Weights of a small transformer language model.
Architecture: rotary positions, no biases in attention or MLP, untied embeddings, normalized queries and keys.
MLP neurons of a small language model. Each row is named by its layer, matrix (down: output weights) and neuron, and shows model dimensions 256-447. Each number is 500 + 50 x the weight over its row's rms, rounded and kept within 0 to 999. Numbers have three digits each. A neuron's up and down rows have the sign that makes its largest values positive.
After each neuron's rows, "fires before" lists the tokens most often just after its 100 highest values on Wikipedia text that the model never trained on.

L5.down1230:535492526531463469514496559548514539496537566527457457499535485487460546490464487464475517421468495509507561455483463630488460525456478535536421481446575446520530479541516521486529542520501424504471599487549428566407506512590485515518442451497558567522530562455524449451532562495429468426420511551539577476612547500542453525492483454566388492529490486487538522527504508475509380527558548524407502572523526500448424475456535449475456487452517471516456428475512581525433499347514460507531530509587450396561435451497568435595485543606416472463493521466422515552583493533479465485
fires before: "',", "4", "'\n", "5", "3", "8"

L5.down1527:488488524517438543470542454560577530473416469518467407510488551470513560482525496454562582521453436573499548504415478428399546432574604532540482518495519428496464512468533489417505574503501509464535535451494466506512487493422531530494507408487434461406480546549525517419522493440475587562497423553490438517474566437447488597438456454532516490431515502494524544533517511542446452452456436566515574461564478502560468540375598527441463481511485506500558428481446452565435513516542487471558454544466573511477573455520451513489536475567465438390498517502490527526451395496521501456
fires before: "==", "The", "===", "In", "A"

L5.down1803:481495485418468503532551578659492514539519554463554519426453516496581524527426473570445549499498522514529483459511534504553525532546494434434513510540391461536443584477472536466421521514577460554396471452500474462561562441499572445427479499525516490565489497500409475519477455403535480519515492458441436531533535509464548466507386489513499518527491425548419562513454546389511538555442394468467507472529455534499465483476522488456449524503469454463520423502490451448443589426578524516521615611504466382370541476614486514382488488499539485515586458407543540541398507414481500502
fires before: " |", "1", "."

L5.down1792:489455551556493492511528552497529501514492487577534520471376574439480408406484467481570463564375521388457493526443544492474571458589545474490422589505436490592489432466588479464460575496520479548496494417557510450487537519559508452498537454508456485529484401502473533439511539412510494502471496490402568439548548502484533441488517531351493495485459448450435420601517463616546522585450478560505481460473404534573496590470506522473563464411526475496571511463472389451496394486499471498444532613472516514531483548595529487571541468493495540490542463553417416465382503541519515522
fires before: ".", " |", "2", "5", "1", "8"

L5.down1848:514416536464446458567450466528538423478607470562504497482457450470512439420483481475492469503426471501485595489494606449405437470526484621435459517554501533493506407516439433459564507408563513452545577475554408514504531493567486469547532526484554560483396537549507458496474622514463432477574490502592552492421513488591403573490510485628491584505501506585517447515490527541502503613538463456545426518509482431543406468508539511459489499436505507497571456530558464546493557501527433416399493602564524558643518472494532507514496606574433524428458462545547505464536526501563511552
fires before: " ", ","

L5.down300:495446494513464441549407470524588495530454479412369539434566478476453451433446548569448586568533407540443498518579491528598636559603473486439456586506532429537505500400533448495557527485503475425478476558520489503606536516530533522508484419596501489481476516523498512537466494530487359570417443491493499487526544582547457629574549509494443454537511520506455557486497479321469556446431536492427501509563554476442463501447525459459403574514457447493551453540528477556502486527497442485517490387448529483542432566512561478507509515418430493530517566521466524530522431426541505445
fires before: " the", " a", " that", " his", " it", " him"

L5.down1582:412529478438531522513523551550450466479455535552507558485530524488534516605519453470538561519463443381492532536475539519473529504454452462588445521549506508455507532452580508463531436454450488495500481524473451527542577543584498547512507509531555448526496569375473512511501436567563527500463575474398430552490473561491395660452504577517500452501440535549523404494448552501492470539482547517641597476505592500431494467455384429476425478555538442542557482415454541495487476488449406526438602546530463492537534479408548545481439475470559499503409433435480470495607510559463445506
fires before: "9", "1", "0", "7", "6", "8"

L5.down522:437505529506534432494509432513509461551517546506532370506554604463408426533404544503490417508487482467472500526534560566435491524500574469547532535496572607476513521445456409499481442468449510528487503455512571545566472465507536418493478564470480548435479491559555475487481485515466499428472540416551558482484579485538506527547567412498568466496571559452405558447462516476564466596548466385465546419547515451513483493478500492547602453458498487578569527479555491468483479485429574481489521508520404487493478511537551463469596452517458478443474509483529456521469514452442589531
fires before: "9", "8", "7", "6"

L5.down1204:547634442608476551497502546421497510561411580462354495480440537456354387484496485555446484531526396506584541523517490507517502564467508471463553482458520529522609602372486459534472529450500458429474471429504467530490526502487555517545497427569519397534509487468533476565534477446421449543517425529526567445510431545611538650572493446474528456592532505523477487602491484451483532502450570515499585499445498492481534536518577508558536563521460580564448562476478496447550445432498450558421558481514480567495513513416427531447556527453394552432401500367417471517502493503487453573
fires before: " the", " a", ":", " by"

L5.down17:586563541531458456473412484522482548545503509500484449541483559498535444514469509575560442609449473546495391425509577538549552477514500551517511594518513471513502411412478427457504419450545462484531547515559471494429477559496531501561567398497505493464541438440463465488486485513482574564537443434539479418562445456515395504650526484472484504506572498539461520503553439586383520643586522474527556445467460520552481465443460525544458471607453428516518545579520481463503492512585522522487585535543509460491469459511482504505503450506534499519508509529486401480441488467523472479
fires before: " the", " three", " these", " her", " his", " a"

L5.down411:515540429489549443497458526423455578529557536563454507551477576545528546472408516551497501474536407496441455570470579528464546509533550481477544504516452554507452502455479529536471492525459548511511524473568523426577420417448474554545512508547470418510417477554513511537560529542528469530546478458552469593511545465603523517451442485484489485546408500485447463492450505463446535495448443598551535499516516554431530457561459612488467540378538553557512466460500601523562566476525556588591509439529602416547489445487514483485415572505546474525497485454461467440532519483555459584
fires before: " |", ".", " Labour", "th", " ", " a"

L5.down218:495600436566474540456552480542491484579473420463513483445418537470449447436467428503522411484501510490426485520511575517420612586503552515518532450491544423542551483548517478336411471504513480557482567480600543521374529622503544440551490531529506493453530543444495565521588531483478467488538547508493482471530437548517515488623564529487526437536469400431509502531575503476522490456541451482485578410561563475440514548650517518563614550468450509474478465452644527497504535515498465456463469510493433519473505406570460430438467437536482542507454503481516528500553563516412399490
fires before: "1", "2", "9", "8", "0", "7"

L5.down586:605458516563482435512504527497604491504516477602519566593512517482478494589492488503510436473545564508485480535501432446526498390535533580481564522615512420493486545464526503559453469502505589452493523463460488493478541619596463497423432485501435538528519414496505484429540491545649473471468329490594566473483479487459447572554597512494472526490459520547541516621516468444467450595495526502512532533500492449468429461460507409529536485549454413531404467411543564549473466479548561491451477485527474394528456418467474508576496494543568464468490401493591507496538454558461563519
fires before: " ", " Total", " Majority"

L5.down1136:540564469522536557555494652381586456538455456461493473454465568545438545475413538512541382472619557545507565520453532469490524597458397401402515531607470464468565487532518456569473534497435488442469506482520590486450432488497371585505490497515571536554416488495580542475519501410422531471474520447452465538446514512454599500525461480431513533548434520501524595474510436486526458467438518478610549495491413478566531573574496456507468386600492407463440413450470464546532551510452559532549546533497478577470541579524456589525518479477553508478388425394573500598520463532537458506
fires before: "-", "1", "2", " –", "0", "3"

L5.down1701:443549447493577513591543558493501501553501547456551523473502536515523443541527417555428515473566488552543483460488527508469441561483491507477513493507556404515453552445465482482530497451526534540411503395578470591519441361429525428534456530546475565488560462521480519579446506509590579403526445501535465540534451512497465419528372514498535585473508557437477566488428528469482477557539457445519544507538559456493501432557531556420532502521581507513562516528525536476551589454516560579463561531394573461476615525439497522473529538505508548521568485442475543566554461457530535519
fires before: ":", "\n", ".", "):"

L5.down745:618592424452517417517529443474474596590425451428421485519473530535452505493501522437579489507510413440405381500479464547467586510487525491580477525545558496499494548437535543495548474552400468560444457581515512530471521528578443350524500438426439391391459567487566451462456446482492475507485386459471519521439490500543481602526587509548480479524537466470448427483518385485491470496482500524430437478509515528497445512380579472429609546488477443586567569501477571471491478436538472453400517525486468465463422444520497549428594520545522597482445465477480466438548557509494476487
fires before: "1", "2", "0", "7", "4", "3"

L5.down1210:483572428532523533487549542447482548531498551555519608431589591497528452498502515515450464530619514443536566383538589462494515544522589554504583413521538567561426529547535520482417508581577551537484510511440529501519561429501462529472579565620443550487518488538521451489432449421486474436489576488454486526507430580600495578553458510479472510449356587446488571545472495526483439510498499535513517490511619440466415464505586558483545491433438564422481508464454511425500538502496486505586515544463446523550597453471446495405476526436533471567532536422525500528508447514533498523
fires before: ":", " |", " years"

L5.down1775:512472485428485453530525468469572495494416473548405448458594518541530516443559565480473447457574534548569503501568517507595511557536453562465513435530567427599567479524399464537523537542489523513393491433551525565539497536558497482477490490506452483421475427509571587478510480435491466557591583515517516478527482487545401518496524485573605510534550522519501607678496503458443556446468522426501443472534564499527462584452607450484489502463508493563391481418484546591447473427476469423472440460510413484475483522516380536570514550509534482551480440467523522543471494487528555562
fires before: " "

L5.down1401:484513521487475527519454600437477471484473421521482494485532509583492514501455533501497463505451472473604467431504496428500514533492508514503404453454480512440636498543451456454470504483511590575443514549561526539581477536598500538559550594518579480563496443516510489489505438537455472592473376477616517565566546516561473565457427466446552402559465571524441523558529605538475481503549448516513519489491449448518537482435512456514407570411523586505507467465522561439464595475509466528506460381567536544512502512548529501457597496481440524510481447428428532502550576513547483521
fires before: "2", "1", "9", " "

L5.down898:540496524545485464511523458530528454554519484438491311551470479572520498393595489547472486572522514485562467449403431530546449537493517581443472484565487495496550608460559471458516529499465500559498420481465422433580494510441575553512467486465514525475600412494504446482465491452451555467528516531535535493537450435473517600525398675483545559460516479538456547514507525485598468570480465488356506502486437511546559462548490509444509430507475534509526463566516512487456441497564522506530485425524483471510494454445495430425527503427431417611531554471554501499493569461438485478
fires before: "1", "0", "2"

L5.down2056:489497423404555499522496377571580435595528498462449411446462397466444564483504579406492514483444420525460495485513498516609403445599388546471503481469507452465467420501536576468538489562543524546560490509513503528454478464533532582518527453481511479549440523494510552441498557422450491524607494446502458496518450466521472497466585466478596585468527561505497536560464509392521576558578477420546507518534500555481539511525573471469399464452579515474383480476478457469528477525480498327526598473496463438402532423420446508538477466501504487577524443434506527485584517541430480466
fires before: " ", " the", " this", " his"

L5.down2106:565516516550523464414585607518468495439442422515473480551550478489560510531480549463471473465493544498516547519477490478431532433430503471501482461575606502538627464540520534482567363460543529491469510490554423529562516437480533480537464455470536567468521528522496448522493500530467427500472588540547610559393454466455417503465504506487425432563483441464444535495447430487596520524495416500481445522463538470522435552525505483485513572449415558534475529502396497451559435521553535523483535532524539513470509488515548429432459543520524629462455491557470506494585511565288583444
fires before: " |", "–", ";", "6", " ", "0"

L5.down893:484420577533516529536472472504459465554547534497616518419503451572595484440408416496487464594496509511504494520512433522511513485531466420490451563449464477439486433578472554508566489510443494522522562483455428560558545524545484445477501450604580575467458544513519490580530497449585456598534452480508549548483472460505454469564516496457424518578629548535491546537484491391489438505434449623521405492449515455492594556598478430504439507540488450568486506470521506470541546409475473490474577530454483403515495541450516479519562495492454511394516400498514394451542470421535512506
fires before: " the", " a"

L5.down1887:474499502526489446538389444452473535423462339469504559535497443494490434469458467544444491484478507449410484462429607526451472551537500492523518455529533524448501420526390481512562481414458451463542392404575522455486508440580536484531472412567485480502504474478499499576476480527602451436484506523465548430522531507556549557512525490445468545481449551460518484547440485447564504466515492534563458568583508529467531476519506502481498545510559475469499562554546505453543467434618493509609455525530481517571596474451503495480481519394465442470562470355406483496460453508503463577
fires before: " a", " well", " the", " part"

L5.down1924:544538549527508499489440536582498447482465555470479475580445518453512441458602428510532484572515606584544429462464414586450416492509530566518536509471509503570541600484549505555576444445372422549481481564596443460414487562503481472487413480416529487524556468446459538537534482422368440494421492532591486452469598534484524390500386586498544496502467485479533501528418544564497568562428531449467514546457448492465513514513508479444562498496461407462487517517550513454519425489444531522447495551504563530435509464453505555457621492501490506414542503504573561551503586535494531501
fires before: "1", ",", "4", "7", "2", "6"

L5.down550:535502579471516575505551474497562460462518509522540428561485532454486404478506490528472561545550503445492495524556518541452536486562520492511471561537450450431543420475442449524562532569409500537516544522468488520440507501504515461427453561535448485504487567470430504509495491536420459499454499504370433497483418509503569507482424523523577460394495501528435488467495439501559499475510552506490529482421518456624521501603388560528548431553560530469529468523533425436478409501448475457514505581523467469503515430538555541507489564493584515482375450445527539496494554517624517487
fires before: " ", "\n", ":", "-"

L5.down181:600420493462512552468480503602581493447483512549429473432565561429570488527453465540434566577574462555427384524564494586566459466466522510482452529468452455577566471479468505460549434510503480474503543416549551438519429598401484475457451554515495479479448484419497551532483444461479483503481570497453549468502536435547545452531580492519544550486545491586429518492572496524496425556536527446526548410530401587581391517400543483475447570525434513489567406450512461503483479562541493523522509477454520448419467574523491433456486477534376496437593496499474464489496568529533433476
fires before: "1", "),", ")\n\n", "born", "9"

L5.down1422:499477518472488397469446473524513461500519540485507420543439499481490509463464497511459517549481462453413520525504507528404480490507477442503502479495492513528548561388493382540583467487521512481473455512439606494465465532479467491529518466473468463469483516465592582559391491509635479549464494458490498600489481495488508449550565465432611475470522458482440411556520545536536529548599498475492523511396482457493548565543448535408466534438558403523470466572524388464508483559492415397538430446503425480563524443436543485517554428530568539423467530458435447591473466483581574442
fires before: "1", "9", "8"

L5.down155:491408533592457501503542459499605494542417549461467503548477408503628558549512513516482582608429474468483611475490476490435607542564472457556537365452589446444413414469512494467606477505544507468453527412565574527531546449526503440501453422427596581555434422437536448441524521481496462490520510607519576426426413516559466534582483519511497458503563501556578513423534487379567479459619516457558460499493540476477474438431458522533530489525479472468546500416567577491436456514402542467498442509452477467441531427518489499476463509462477471498518476557491517514424486557540497439
fires before: "==", "The", "In", "===", "A"

L5.down1123:570479540537518477432482447450467599515551410522544470479501502407571516436453378496516545565434534551423501435499492503499508463482476537534587504459531474476518466464599470445510456503472586553466521532557528530533407548473530408435431545513603580422424442498407544478472508453577518562511545465403523482474476450430523406555524475499494467603476456463494544556531439558474460572506552434477413522479545415578445558488464556486474530526486459572517541573569456487531490577516463489451510585527506422511496471508514487492553467443469596494512515460510421608513534496485492509
fires before: " |", " |\n", ":", "\n"

L5.down2201:481446462514408627503541602470506463382558485560523533506505456523482423466529529449542442439458474504484505491536490530561410424477423542499452514491454424564509455511548516481470456532509519390526429427402399468504497513453577433468522530494527560515478451519414522539404445540429422523557441495490483394504487474476617413436526550421519484554523423550520473488485539597500559449493438489494485468498523513421476522399386571446484492570543512437452490510524432472488391537548585505492417568446537532490504507545402450458472514471552539504516477540417419497429457539515412532
fires before: " ", "-L", "2", ","

L5.down1114:512387456539539517620512505499494538485484446496521561394505461516525449469566578514442467481492593423474499523431441436409506586508488477501464469472472507490548446462464450543442554551539516465580381488477480375450598475557457562438515486437464533497515540580499533584520413485424426497476557501490489548452483472522475508454503489454500460540570581511589522508473550474493477476526437547503479551540669506552499531506547525525429483545575509566542462439477510541570373555521547496423444574447465483585568431466552485557558630420535407541498510410438514508490492545550521492
fires before: " ", " the", " June", " his", " March"